Part of a small language model's weights.
Size: 9 layers, width 192, 6 heads of 32, vocabulary 8192, 7.13M parameters.
Architecture: RMSNorm before each block, no biases in attention or MLP, untied embeddings.
MLP neurons of a small language model. Each row is named by its layer, matrix (gate and up: input weights) and neuron, and shows model dimensions 0-127. Each number is 500 + 25 x the weight over its row's rms, rounded and kept within 0 to 999. Numbers have three digits each. A neuron's up and down rows have the sign that makes its largest values positive.
A block is one neuron, or neurons of one layer that tend to fire together. After each block is what it responds to, as a language model described it from the Wikipedia text at the highest values.

L6.gate43:465503485488491513466545462526477511490517486515504526528533535420471505477495523498483479464546513506509498496507508517473505486518472487471513526502488500502534534492530527472539479514513511518518527553493501487492485462509517457461475476547547512510499505480482465518503491476518537486521510494493477549478554472468509528494510505507473504509485461466535468489492477482484491487510
L6.up43:490510486502500495514510509451468554493510480510537500495502542522503500448476517492476478507490482474491501454545482507465512483538494515505439516474511502475475556515478509459537486497542486463519485497524471493494506447519533467494472472538559497537513537508490486551513472511541487526505505499500500506482507509505488517482470520543501542492519503543505529469463511515497510492506
L6.gate144:486526507480504515471456485464497515485528524523513479544491497488480478521513511537501486527530497455508494522502561509493507469526516480475509538478494512472520517518494459490456522486517483554482510515503490509534540541510487521507472506558479488504470473503508504469461512480507517515532502515478543514476508469474540527502447469536497476452487502524504489485531494550484491512522
L6.up144:453519516495462476512493502474511491527528526512544505497446489509476470551504565542491506561496485485520538536543498517503478538514506490510486483504492529505499485560513463498476498501477503502500516520479497517514491518505507535443488483521514479490477471520496547488530457496502504512515524508501509483479461525492512505518451489467523519505523549497482519524497485520489501488520
L6.gate152:523528550559481567488493499495510482479551536519484515505520571454483488518520486512499558517475497505495492471476503489474465515498501521513509499490544455481485495506512500468484488504476481506519468511452522478504496507519509494542478504532496535496485528490495497458476547459498518512486445477498508533530504488512514521520477480462509488544465513511540481496548501505533544513520
L6.up152:486525547472469524486493482506503482526506457480507538472564485494491513492479533533537517570541492488508537503457495510528498504497466502520495483497518520468468545466508500513533507491517466555530555465457498469528497502514510498521500473496432530476497494514484492491537540505505508455484457502468518527462513489490478510516483480506525548524492510481522487527503490493459544492506
L6.gate206:497533494540492486501531467480483512492472548523473514485506494478498515558492519545500481477503512486488524487510491495495477482445538444502528545498519505489484489471505474503512510541488498483542486466545488465541529482489512497464520463509542540511490449491492451513508509537478499490488507497479508464517530498498502472498543505522489491492492552512493539510457499474493504515438
L6.up206:467489521503504507509506551519473519501494463523530450512532553491495504510498513507514542511466537506487510515541488502491464520469475474514535526486451506505545550506488469537481444511507492515469516516498475487468495518517530513464513519494528485486496517493502498533508535516516491498551522504509517512494491496492496463522476492519470529500431522499536488514511475490492484525493
L6.gate300:474529483571451500515510517511498554469508526511553466517502520512436474494466525477459494492523519502504516529493532422509526508529483462456483456518498475481509540511513494499503543531510521536546535543476493501501486484545535549495506509526511487467507534483460482485522510493505470522471508508436482492454484487529475477491476508494496512493509515499473460478504514467493487479509
L6.up300:516473492473504483506524474540473483502511448517484535537531540464470546496507486549488496502492504537518433497483507488497525476522514523496477510528517506464475478490527533504490525489521483515493508458469498543512507459515468510504530579504529498490510512507480473483521474456466492560481494526467467526511520497478472504472479562545462471474516504522512491520502538469521486472518
L6.gate442:500500515518509524492479519506593500488493508486518469516498525458474504504514517489458519497532549505510523481475469461487518448542520504459516523505460463478491560498531509458477493490527468534481504517468484521482515458530502549488503521545490519510467516504462483452436510497520512520500519497469514483492508480512522508454468496440479532503492518483510509528521461535514503529501
L6.up442:492506500493510481521492532486500499500511482475488501492494533500528470506500492477499512480517507519521528466458483488482506487493508434453489523512478469477483550483545488502522518487514472531507520515491508514467506455526503538465501485540481490490507472546405510485472533477531531563495538521492504493448519496533492493429472477491496524474479558465484504508532505529504510533494
L6.gate452:494470541550460542501522496527495508537533454503523468515488560448464439528482483549495476516530540468484475511496523479512459507511515516447476465487529471521507521536510488513453488491496496489473482502505532523518507483519474516532512481499512510499474488511514460526499494457520468506527501503487491513489483483478438524508484510573508482503516488515485491490520480476495462511478
L6.up452:462487471493462489533501499527537526494495497563513495506526504473460500492472505529482499498507538544481533495485532472538517488492497518483479462507476468511490554514501508494496499481484450506458545541470488462510492497482504487534460525566512505503477501492510486487509520443545486519503497495433482492437488514516471531479484457489437563475501450470462501526505475477497499487491
L6.gate454:498511505473496546448526499534512556475483535511441503494487486467474477495482473537473536526489522481503491531480519478492503473504530523507516500485506529455491506489505486508528463496504507519460520551537496478529491537499504475534522477532473536518440529492484455485490502477508505452481461470537515448491525478485517503479465457525525493477515516502491471492516511501503486504533
L6.up454:495493527465492498528506522474506489480509511463510502498545495470539482521513513541571522519492503505497537513478496493518533510504478520527423480478496499465527529485472512548507462516539453507491474486505540469526513496481474479521491502537495468477492517455486535475504550527513533497538472491531520528537513544541497499501510463457485510532489506480495497493541475502504517505530
Mid-word subword pieces

L2.gate14:468463507488509490480544501494527579496514464476498512471484500491480464483480483489506520550471524499518545511482488496528495526480466496500482541539456498515551528523508482496481482511507543499480469480487527497518513469456510459489492487513491483486523487489493556491521509521500513453517503547530468491465508509499481487489497499550493534506493485541488495477516488513477492517513
L2.up14:483498524476517490462514479480523487504469537487522508527487497534489518480525443477478508490473478490504510518525502446470474529475492513509488558506495504531529464486494507514493459526477499465550498510466496484487503504485478561452481461526521513499496474488456472500429554498504500516536524499483513471475490493526483497525490512473494485540503483497518532483525438522501480538473
L2.gate21:499475515512486499435467502515489446485516493502479491500542494503528531500528518512506489571473463519506476533470516511526457478438508485542540501514484506515491439499532499472533494466512467484497471544525494563483504531486500509467491504520467485527452490519511453489511519496480538484495506496507527516506502486469507513481500522535501486488461513499480483517475493472487485519488
L2.up21:518484534486529461451564501427521516491492488484497517516510517537522506520501522517483516485459513500521509554486520530544505486454495445531508489486500486463440510472488480482513499536481500499493524521486542468517496496484480517477459492523505488480514470535511538481462497501537490499518488498525503491481496490488466491504535574522522522512514454499484478477455492492503475504476
L2.gate72:542513501511444488509511474496498523478515499526529558508496504499512470515481499501474473507521499472509510551491514503499494522472485539469501522489487489511465502540528508507459557522516492482435502467522537515543558507512492509508509527485483536518499530499473519508495520543460565493524513434521520531484502471507532513505497545505510469431513499505482462468521514500526467522488
L2.up72:572534492524510482478492487533524488494454516534543463484540541549486477534535497446522507497470485488525509552500502478438483489503506518489483490499511503543528485529516513520450524527480472475523486519512513506496503470536499529506501490520438509506515518489538508494535489483510510548471499471544514493480489473503476481481543486527524491508481500484504473465498484539533494465509
L2.gate197:524490545512502522491490528475505492488499473505513505493542509541402428489507540519502504549537497525501522483533504470524468520486460493477503525523485485497506481517502509524531520528492496552544493466501538525504513510463543534504507551514501508530491539509491507498519514477462500505536554496557534498457493489476516516518530506545513474503467511489500529506497479463519541488479
L2.up197:503567482495455525492463462497485553521468474506494528486496452543482455540510531470476495496526523526506521495490474539476466483476448509497518543530526477567470492526519540522475498466510472547537502495507504538487484488531502510488526533498489516496514484491530478505551503509503506503523532503497518566490485501481519555513492495529488532529467514494524476494554524490514536533494
L2.gate267:552519524488519507466485504473504500455527483532462485509538472530519528490509478476524557456442477516501456510497506514509531482488533519544514513509486498502476494529517510497537490519466506442515499528450518492521545496483502487454489487500481495480491468560492472504481507514482499520524481483522517484488512510504496493479478522536528481514492536492478407479471467511504525501483
L2.up267:517496492494548492465522490465488492529509489477478482517480488488491509469511502501531509514527487507520537499509535492489470463488510598510510517512518538479504532536480498526496480513494526469521549468520489459504531501497522513530514530516531530518505443530528490467494525516512439510518495489500490533474506502532481465486525517499461494532522479496532431543502490513470477531488
L2.gate308:488458521533530548445457500482509510476507478533472534477512444539486513521529506487519509508458495494465512514483505511480492535455519492507494516521491514485481498461490464502496457521469502436509476534487552473490542502492520518473487503518478544480475530513514477457491530503427533485537495499530495515473494478495486509497499519527547515510510541484518488490454511516549511485467
L2.up308:497512498464481510457535479585492467480506491536455475507513463519489519481493479518497520474475531516518506481459454491476504506475512492449499527491489566489530492473500483494456528500502517474523532491525486514490518471440493523506523446461508498528483471523490471529538492485464491512509507516484492444494509506510504451507501461507484528494524512494500506481518479543545496478476
L2.gate485:501531510514506499506477509473448497464504527504549488487530493495501479532517500543526490514497481487491510461512528518495523506494514514451456464487527521510473504556477479508478463509455532501476497503513498541487511512509569491539503489537517499490508565467481502487521474506493500501494440499501492463519512440498510495495498511523483517499483492506508513496494546527489527502476
L2.up485:478487471494491473533478485493466516498497529462524498489533512469555499524468490502536461491494471540518497449531546514474560497496504507484481489480530533502471519546459512524511479520493471505439512513509488518475497500503498500515473483543538469482550528493470525495521450515513521485488445528476500490504504492521488482520493495488501509475490477487494494509496540515465511497479
L2.gate497:535498518510506521471508501511488474543491495498539458490464462535481469497501552474477504509536452502497548476499502514502481512491512474492488497501487482508469499529487513570490497486481546495485553474491541506454504480509508451502495532470454515510552549500496488484542491473457476494509481511519530512458504434485474491493524504525476469503501507515495515511533475500483494481529
L2.up497:502524511490486486475513541499501521470504459537457490488492490514469516447523467529496485532495530493506464550497509503492496485504498514495499484527465510489503531519508470487531513506520509495488485545462509522584482496474538513488484508468504510482461478576493530470480513501499495505465485473506520497469469493519476482532486497510504505489478424488517433504469469490537478561464
Opening quotes, heading markup

L2.gate113:515510490512473530499487498489529467544508569480518513472518560483490483494543488491472553469506479514490471481511488464493459520506462467489537502510521557467544496510504504493464511520452519544501507473517476507474502501507516499511511520543510484515500525475487484503521505442465497512491519482511517498500507522519543528497512500516461471536513469452512536499506474526517503469514
L2.up113:528465468503492469492473468513573488522491514516521495468497489478499472501522485494484473475507503475476497511492487485531484480476502492488491519509524525445495476532487469499461511548504478481491484455532515509518515486494493525502503498517506441477479526517484492508518442485451476473515564520559474472474478514504470542518520527469509508528508489450475545515522508496505472487491
L2.gate139:494514507509488501487493491468476443485500518495497508490510462497475507498452445534502519514491503475473475524501500511495469498485522481481509513466529531457496493486498520481514474443470498502503470506460490505455555474540523499494505501492500507474483488488485521471522462499449542486526545472505460470526458519532498491468494522509506513495537539522451496514496477534552452469478
L2.up139:488467528515497506499477457476475470528447537538520555463487468545488510497526474526464525522518526456486497505540495484462520564480490491495494517470511455486526513491487510517501500500480492473522451534495464515528491489516517514471489434532528515487490508494464523545492541547506454490546491522476489463501509493484502518485498497570525517511495481488501504558465509504501516493532
L2.gate333:512484498456482508455511503526511519520511456509530524489493452539489481511493514463519483524494508508539513560479443499482440492467498499485492473491496508520456486516495475537500487483508511480495495434545530462524505479489533489494538533470530462506501495492488462489512497480445510505560506498518482540498552479503508523523526477546498540504510495502475494485465503508512550529480
L2.up333:509487522518503544551494489510498478498474523518509509500480454526449482518531516491499469528513470504523540512468485466482473520543467517469459463480488491485441476559492503494504469475522487474516521443490509496504543507506535513478487523493493502516553525492505514450482511482473524512498494422484502505502472474552534495502542509493517541523456494478536535477496474517533541490520
L2.gate368:474508460556529517506462484496504479476442499500495488509464507519504462536467478482475515492497513512530513511522467462502464500506537517482505491523537501551508494549500530507461531448427517536477469489505502502450524519508496528523495528492497520496489491485518540443506476490477511492516501546487473516479482495538528527501505520469529481495496496521465540504521477520545513522538
L2.up368:461495500483525492510445486503519504498449497492480496477449490552536484522459512498513474515463477499537536556549514514503490516475491502491519479521499492554505480550498499489478538442468506486490487476495494521489481530482486529477502481506481515493489483505488511479505505522513477455531481536492449531466490498542502512529523533502533490444520511507479520527511470495508547504510
L2.gate393:474479517493537476485531536475529442522493427495483462499499469505482471522500506503485492511524524479552488488497532462485473513477479484520527542518538527520494527523509531455507530497515467565483517429535502489517502508519512505484518550513492494473508503551495482499500528499450538469499516503501539488509454475532542511531479494494506500492501509499473469468489469493500511518501
L2.up393:474529497527520499470508464549500537536509450509485522477484494517529485483521475528487487504530486498480509512500483469484518510481522582529503510474441498513453476476506518510480505490500490462529456480549508479490501502491521488482485467497479477494511484497521507508477512514474462528510498474529501519521539493506493532495519502504441496520500517472540528545531507488522501530471
L2.gate413:452502473550490502480502475489509423502480514487465471509468479513504442514538501512467490509525529488506517489526467491493492543491523518492493511507461491524519488542489510490495536468461519513540480514506512526498540486493545492503511488495515517476483539522517498509507494486448456480566519528504530498496498515506527540480507512499505515496500483463469509484471464553502525506521
L2.up413:438472454521489518481483453486521447532479510457474511524469495537478448503525509516495504539497511508556520507509481511514502522463514515478494483521508513532474486497517497496486507454474473488544475470481503519476500472489544504476470486498497527504463495485484503478493483501508499497540510497508499537533512505507492523498527506527487488517509471467469472497505493510484541511510
L2.gate423:486502536490490511487480480465511476514516511512440521527497465463536496511515493519482488515525522539507538499480528513478502467500512515524544485490462458513545496515521491463493525457474490482521467496482527505470485511488516489430494480559539491547485531510503456502512523499473531471515504499489501502502504472485552547472511465526495499519503504445507489542485486515496548496500
L2.up423:483507486518437486507501501528449521458465507452453479489525515522469493492507492521527482502501505446501492504540505527518526504514495478485480506507541512537501496529513513536518479496507560470527502475469505484507516531488501493502524486465441534455462521538488475424494485506445467496537512473475475492508514532496457526514515493493528490518507469510531516490500485519501494506475
L2.gate424:510522486532444456494524457480492491518531491516457449495513487472519489498523510526478455534530472481492503517520534502522463470476495464499500521525491483496509517529492509501505535492485530489537471525541501480479539488462495495434467537483500517485510526511501499483479518440475527485487524533474540523515509494483503529485465531539479513505536529463471482511474547494518505469455
L2.up424:474462476504532531506485554534529479471486480457509536505509504473501518509504444495524505467518497497490475488454527461521506538496482474498506525470527519467501515505502500470495499528480542516479494505469482563533515500561530470511534494484480461522449497543478488515529496532511519478482487496454477520540455469509497540498495549515499492497522502481514511479516479495516501552496
Common action verbs

L4.gate452:471487462519483468521505527500500500516487485517473503527515504518528448502496513490521455515507500491491504504497462487445430535480497527427499505509500513527532485523470545500463521483516486555480491436504496479455486496471500530494515478520493460542532487483534528508493500499444470527470523471518516496488482559526467497497541512513512495501529532505491521484465458487491478510523
L4.up452:512497510517524494497516523496528481517529522519531500483496466499497533470534511552474481495502512469531476532505498474508551511483506495506497517537510457463471483534491490506477490529518517518504500522542453479488526515521522490481489536471496486474506463464498481535533516520482488468541496462505514461531483501535541521480478477500541504510509519527430520537500501484554525501524
Verb endings and auxiliaries

L4.gate467:494561498468505495435470515532523557501497502487522481477482493488500525506508497523494491501473478506523506475494510504510500443496517517522549492494514505481481502470507515492504458504490491484491466537469450527469492479516480512531533519495493544498479519510528497516493522449497529490515456504494492553440469491490502505436494499524472527510513514487481433515549521522485460548489
L4.up467:485505523498512504482525516477510473456544510522450492519508507459464526482515505511449477485484521486518528460479437533516504480500487539515537513486467531465486457464504515496519448511538480508545504506506473487509510539491480492469531531529516509520503526496546522531492512435511502494511487431494476472487542486498509518481481470533522511494474469498499492464488475534511509507491
Table header separators

L6.gate21:505490504553486507489513520520513579502501479530513467502504507528517470561540521474506502496514535477501526507553527517483484489492497482450539509457505494512484499516477490505491503482514558523539472489519488516461488486502501520494505511504501496554493505506502486515520516473491456489526520505488487535480491493476542562500506490520521505531532522457521509552461476500507560514486
L6.up21:466513427505505497520496510505538500536478454473507505494452520491490491475525517510472493526546498481506535484470516454479491528523463536507497452453477503486524517537497485494478526506518497513510505509533463508454501512487482507536530482473479478565497476514508482534504506474523528489513536516530504536471488543530532481524524475517473509535498493498504510514489520470493528522511
L6.gate71:487490491521490514515481491495527519509479472500499454505467459523501479496521500523520503499549515470488505487519522469489485511555492495489512554476482467517515497514490500451505490521496535510480507466487475491482524527539494535498489492484515512509483475495493523519504525515526498538548503539477497487520533558533541484531465483489467530496476516496525427498511512485528552490510
L6.up71:503519514557527486509457472511496500486475482506487480526510494543481498502514552515506502474481580501497509483509519467523493521485456510489488505492471463538480486488493449463503510530519525516545512467526477501471502536530525511496537477499475533502488504474528503533530511509517467525533512550481491496504529516536542511486495517484512461479526486469487470548520526493526521538446
L6.gate97:529510479492481485506476519474531491535514494504521480464517494523484506508515500490500476504569518507469546544510502455437494485466502512463500479504512500467509513508502490511465496514531521475487522487521490459479546485489546490486495516427485494479510491511503468493507485499451473485525514505532508548479518490488495460522515494512437534515473494505509534495497524428502511503524
L6.up97:500480459502496486461479456506537468522494467498484523514519462455506511505471487494467501522460460509533476465472442484473505515458534467501490491528511511518558484530506484522453485517482476524506484471498506522510435484515514477509523499504512474495530492472528448500470458486520510540492498502523422494530503506495492495499501481468466544479546484503503474516518528480501491527519
L6.gate176:477507474508510464496490458499482565493491513493525519533495512497523509520478530515492478466547521450508517515488497505452523541490493501457507507462465496514500484498524509523472460499509541467531486537503475519473519502491480541536536461546499513512533472501532499498515492523499454576525517585483459513491497499479501480510496506531500472485487482473445471509511467545490488503490
L6.up176:521519471484489529478466535501481510526514510507534477485524477478457507487506479522514527499490521457490458509541524539501501469507478507470514483495522495488556573525480513479491506538480517526467488485555481489483508513470511472506511497472473519508522528500485448496499497460555506497487505519485515515505490512530486528453471524523515515527472522476498461511487493459429495499517
L6.gate187:497519488572483518520483492510510475532517480504513517498566484531507505582495542481439481510509479476483514491528519474532501507485502495476521505519484481511481547489525516494521494530488544508492515460493510534466568497506515510457536506520487499488507524512500504449523529498464517507508486550497474502531444527483536516530454548508486463493514539516501498518504497471567430511486
L6.up187:504494534562520492517493518484484516482488472526504513507471512529458512531472563510489477506488506521518479528470502539490478461491483475480506495470441492486520557496464514504515521517507466519452495535482502525522523528515526525542519497497478516521465468525466529521507490467511492519501462536437511512471530521451511493477485503460470491492496505500495483508472504455532510497520
L6.gate223:498473526514481496486460477527518523489472477503449509483514500529461472532508538516497461490524521500534541526515507500529481480488527475480520503511463513501520502494500499464515498483501548482520555586534457491512515516498490494504488504501465496469472501483494527499502476520500509525483530495499486506520502490542487502481504499521482509493483505485478488529497458474513459519501
L6.up223:462446463544471531522477508493524514534475472463469485503509484494443426518481484490467504482564502500514535489513480507512471511511554471482500510568496509482523482555512513480475530490490523527494506546530484532483495525523509473506504482497490528482528479490480519468530497529538516504484509510487484521527497474518495541485479518493503484534518469521517451519484460477484467503505
L6.gate298:478558487518506510480470538521511461492539496469516475480464463512503442556482480514502484498541478511526510531513527552488506495528488515511543550494482468486500469532476491511499528464558515509541513501496484526493508501513475470464485460488480510494471495506526496509529491468515516536510479497476516563505516490516522528509524483546440532500498474519497502500509528517489511496487
L6.up298:473502503539482513477521492532502521504558448451495532493502503499490529542502529492497436507522501493505508498495498554478493501517530533571509547495506495503521502535499506488514515512488518531528476519498531480545523516539495486479480485490497526446455498479497449460508481429566497498489451513492543476463487497531455484489493489535524495509481507497497476488467494473477497544477
L6.gate449:483471511538456520502481459505516507486463511489513501501536476494479456523509487495498484528523506528505497518527463523475494522502452517490543536512568511445500523473477493475509533525504519532480499543517550495491485498505476498537551481512554532490439515515503507506481527503483483487518479514520463502492506493505528492485497509493508516518508470535497487526485490480478561507506
L6.up449:533478492502513482486487479475522509512503488504491479465511503518505483507539509491529490450516516492508492531525455524528467516483482556506511513506522468496490529530494488518458520462577462478499521458526453500495496518484491475511503461496505509464508481504488504530488514510456513504527542533513528528531509510444523505564490523464489532449482539513507532499490450466543496493519
Main verb after subject

L4.gate195:542498594491482484494532524523525541497523528539559530471504492471490464493516466523482544517531545511512448460476519483482463501541559504491513496515535484501504510503525474547491490495495528489496468479450456523510498526500497452486493528483487486488485508504491499483497524474480488490511504493504533508504518444491523562475484473545459480510466431514529521501495468520502497502536
L4.up195:529475538466526466473519539537556534552504519506557521491539500526488497471456467527468568500513502553529472508487474479490457458521523498512533502529527508500484532522549482552488495517492491478519489474496485486482478494500502532469507540498480466514506490526455513483507519494510504488495497499494517516516548452525502550491498476483463489523511484496525540490547524495492445507511
Opening of a qualifier

L6.gate11:518541469539495514574477468519487510486527517507459513478556526480510478519519472486477471458528512498507426440551516475487480464517529479472522506548536453496464516499522471474459512543493511466515475505495466525500544481544500479502510530528511522520471507468510475491494500460499492510500478469490497519506505493475495532514501496487516473502535499509490507513488514496500496490520
L6.up11:476521502499519491548475446476496523507494489510489481432557496512529478482512541486476460513508505516508512498536530510543502469492500503491529497528517496479480510532509489485500509525515525470516496494467535504508543485509510474458457532529518521490520500458544475494515504496474573516493491474493481554516483491524477533525509499492523451524503544498472517538454551478531462485516
L6.gate129:499536579529516507511502521455474530495539479503482488502518516498534502499494523489523516498571507500527510530466495534496483521449486535507507513499513494478504487525466479495515511466494488538464530488515534507457572539487545532509513545523536556519482544528556512441494513521447536494514498512516512510520497462511472499489482474485475516443499530487498485529545441511541514485511
L6.up129:506493568523477502526539493508544527470522485469529514527544481513532486478470528470521533531549490503547541529476513537516530494437497466492504532497529475452492493481476476509518480506501457484498493507517537500501512478504503526504493526512529550511509516529542528461533504516511505523496522520520541497451463486523482500517503462474485513516472541532498535538463472505565529475493
L6.gate185:497490531503483522487468524486514506467496487518492529527530529461443474475518477482475528508527498480455506459504535521491505490475504514505521504516495477484488529522508424448494515481478544524461510489537511508466469493521532489504515525425515500522475540506473448477519508517466488465495513521518512498481492508455496541554522486502483519498444458506470520507495482471502510521527
L6.up185:497479513473520493451457504485527514479489496521489574496547511501527489535531543477474567488486525520489517456476512464486484503464493492491498502527512535492494485482508478510484499509519494537506513494556529545465496505442533496508521467488468496505517477518519488495504527524445513459526538527501515483480474475505498492550551505489547518456490532497486540478485456486510511518512
L6.gate210:473520474471437489511465491462529496515481473531498536495492508495445469455476528527457476492531487498508487475492513513510515509554465506482562468520463494483478476532525514485470497495434480540467530536477544493506489483511526477498470484459484509505517496493541469492489524444527461468493520488500496514516480489498480477485467498475520480501459503488515517511467493517487503489491
L6.up210:487511547507493528486534521505478464492492492520477506528487489515544548505553484470484551505520490527488498474508462446469484545524502479515457470509486479491516506499523476489468509526494500484494483471483485556509535471491522566471482510469500484495485519525509519469480517511502474507475519499509496524454526501526475503527505531557494470484467488495472494481489469554485468497466
L6.gate213:514485493528471481529497518498484479459513493514527497514520520491474486541570515526512498506548475476468470473550506537496439514505511513547518528503529516462495507575520496481514521511520492522469481488523478507508543508528506476505515480517498569493507514523532508501476490513482511513495485522515491526486469489502491477493459510533506527481467496493516457529501521492486487549519
L6.up213:459494539521498494490494500496508484441518457510523533510558472510522492506524492498576499516505488503479508510519528555511489491456486471508501531501518503494524485524504474472529506543524463489515472499519463494467518473503492477472521495479471516477502491508537507535493483508506516542470493543491514503492489477508501508558478485524520542477475511494479441545475531492461494524515
L6.gate330:488508474541497534540463532475500493495471509532501463474481499511472484560500461533508485510560495518504508509504498466478535526565500481494477531550506503482529528538508484494484495518472500492441518494497510502528507491468491476529512530457488490497502482520483462505502485450492498479508493480493516503471486446485523511505490506533533536514479512527522480544508476510512527509529
L6.up330:531504476478474496509496506461513500479458479527497508460489501501465511515477497490516527503513486535524530521493464479491557506493495439493483569518521511520517530503515457497502514514490508456473500467493510516545471486507512520533495548474456480491516527490471519463518503485532527469496504496525521515489520484519480495543508488510497497480484513541530494538505517479511488511531
L6.gate346:525518482545494534486461497487516468507499514566487517501490533500493444514534484490498499497489523502485487495474510522478447508513500489500466488541497492517510538500446495470458530507452485461455466505519448504508521490560510473528502515484514547533481493485538508497441455541499488500497488504509478522479494452468507486480493471515478453513498471514528475531521481488505502506508
L6.up346:504487483498525544518472483499517468519501523517520503474501493526473494489489481466527479493516480564517476517479481506537486499532481495530493476552487538497563518511474509484470546514485468506483492520539479481461514489491520505523488519485516544496516518488529516515493471541529507510491476507518468504503512488513511472464492434466525494483481449505493490493507494517469498457486
L6.gate410:501514550518462517488505520540514476554504494508525543480497503542511525536568474508417459525476523498463503536495498464508462467499499466507515523507531477487514515488520510476497542461471473505449482480535496514523508497463531517475492517499481538504488499490461488475455503472487502533504509478526500513511436483451500482504488484498491542503490478534532497490486520527497492510542
L6.up410:484490513517458534507519531501522468513493523492469487488486482496443540550487455478479505489514483516524531536511532521482498514496484518515532531490487502492563502545498529529475481450490509501455495501463535504476472543481492527500530462497487534530484476458531478465502502430497554524471502494496525462514504513506469474463499446521528512452488521481505508534529513478520466522481
Parenthetical opener after names